Part of a small language model's weights: vocabulary 2048, a variant of Muon for these matrices.
MLP neurons of a small language model. Each row is named by its layer, matrix (up: input weights) and neuron, and shows model dimensions 64-159. Each number is 128 + 32 x the weight over its row's rms, rounded and kept within 0 to 255.
Before each neuron's rows, "fires in" lists the words (lower case) most often at its 100 highest values on Wikipedia text that the model never trained on.

fires in: "by", "footballer", "sources", "soon"
L4.up269 [162 121 134 133 110  66  99 128 156  97 145 190 140  79 119 144 158 150 137 121 140 151 192 130 102  86 116 108 138  82 123 144  72 164 154 174 153 126 106  86 127 160 144 129 121 100 102 187 111 117 123 149 144 115 141 161 134 102  58 154 147  93  72  97  91 121 111  84 158 131 130 133 132 105 119  89 157 133 154 133 137 180 171 129 130 179 170 178  67 132 131 167 134 157 125 136]

fires in: "later", "both", "also", "previously", "single", "set"
L2.up830 [138  83  94 162 129 151 154 128  86 117 149 137 106 116 131 189  96 154 121 155 125 108 125  74 119 106 137 159 108 134  70 135 197  84  83 108 137  87 149 168  54 197 132 191  99 109 126 101 141 118 135 151 117  98 146 105 122 126  93 124 132  97 146 167 163 130 116 174  94 111  84 109  92 137 130 151 105 155  83  94 217 189  72 127  64 147 141  97 112 154 122  80  92 172 128  91]

fires in: "his", "her", "its", "later", "also", "their"
L2.up438 [145  83 112 150 111  97 120 144 126 122 120 169 102 120 137 148 114 143 184 178 164  82  88 162 183 115  84 106  98 108 129 136 123 121 110 146 133 155 148 131 117 116  89 163  52  83  86 192 143 145 126 124 132 119  63 138  74 126 103 155 190 130  98 136 114  77 142 173 108 142  91 139 148  76 139 100  80 142 166  92 182 124 123 105 105  45 127 128 108  74 158  92 153 138 137 127]

fires in: "when", "where", "since", "once", "before"
L4.up234 [ 87 136 149 112 125  70  97  80 144 181 126 108 141 162  86 136 178  86 108 110  79 144 152 116 106 101 208 157 104 145 163  92 105 134 132 124 103 130 128 138  90 115 127 120 124  79 196 164 167  92 136 136 165  95 114 169 138 149  66 142 139 122  76 115 172 132 187 207  96 131 145 116 160 187 167 116 136  98 144 133 109 174  91  99 121 141 126 155  58 122 157  92 137 120 115 133]

fires in: "years", "history", "life", "such", "million", "born"
L2.up168 [ 60 113 175 124 149  84 128 135 127 154 131  85 198 185 154 167 142  97 118 174 116 138 169 182 113 151 151  97 122 118 129 126 135 128 128 148 158 110 138 133  92 137 141 141 121  37  93 106 140 107 146  73 122  95  88 166 150 137 116  88 113 116 176 106 116  64 141 116 145 136 121 173 118  94  72 100 150 163  88 134 111 150 123 142 131 108 132  55 143 104 105 123 143 139 132  86]

fires in: "to", "tournament", "top", "approximately"
L12.up545 [104 140 134 107 197  74 105  50  87 127 127 142  85 175 107 145 110 174 126 127  96 168 100 148 126  79 129 139 124 114 147 106 142 121 128 136 111  80 137  77 177 159 121 134 121  80 118 155  54  97 141  74 108 172  94 118  77 139 128 152 159 123  95 153 147 162 147 167 119 111 152 184 130 141 161 134 117 103 141 124  96  98 129  75 148 145 165 173  65 141 171 126 194 155  94 147]

fires in: "by", "from", "under", "t", "re"
L3.up726 [115 112 117 183  71 189 158 166 109 167 198 150 135 138  82 148 129 134 116 138 122  69 147 142 164 116  81 171 159 137  96 113 168 195 140  75 120 143 134  92  85 159 153 157 183 133 167  89 176  82 141 146 126 177 119 153  52  85 103  97 124  79 130 157 174 184  83  94 117 142 145 150 165 120 169 136 102 147 130 111 151  90 119  84  86  86  88 158 154 114 115 152 138 126  75 142]

fires in: "new", "john", "newly", "time", "cultural"
L2.up69 [114 105 177 134 150 110 167 190 120  71 159 155 123 143 156 133 124 145 100 141 150 104 143 106 124 106 168 193 182  80 177  97 135 108 177 128 105 107 169 123 151 127  98  96 129 134 145 137 115 173 102 101 185 137 167 177 160  95  95  56 169  76  90 142 121 100 136 148  91 111 182 104 157 158  74 123 140  82 117 106 129 157 164 100 137 179  84  83 158 130 135  63  65  88 166  95]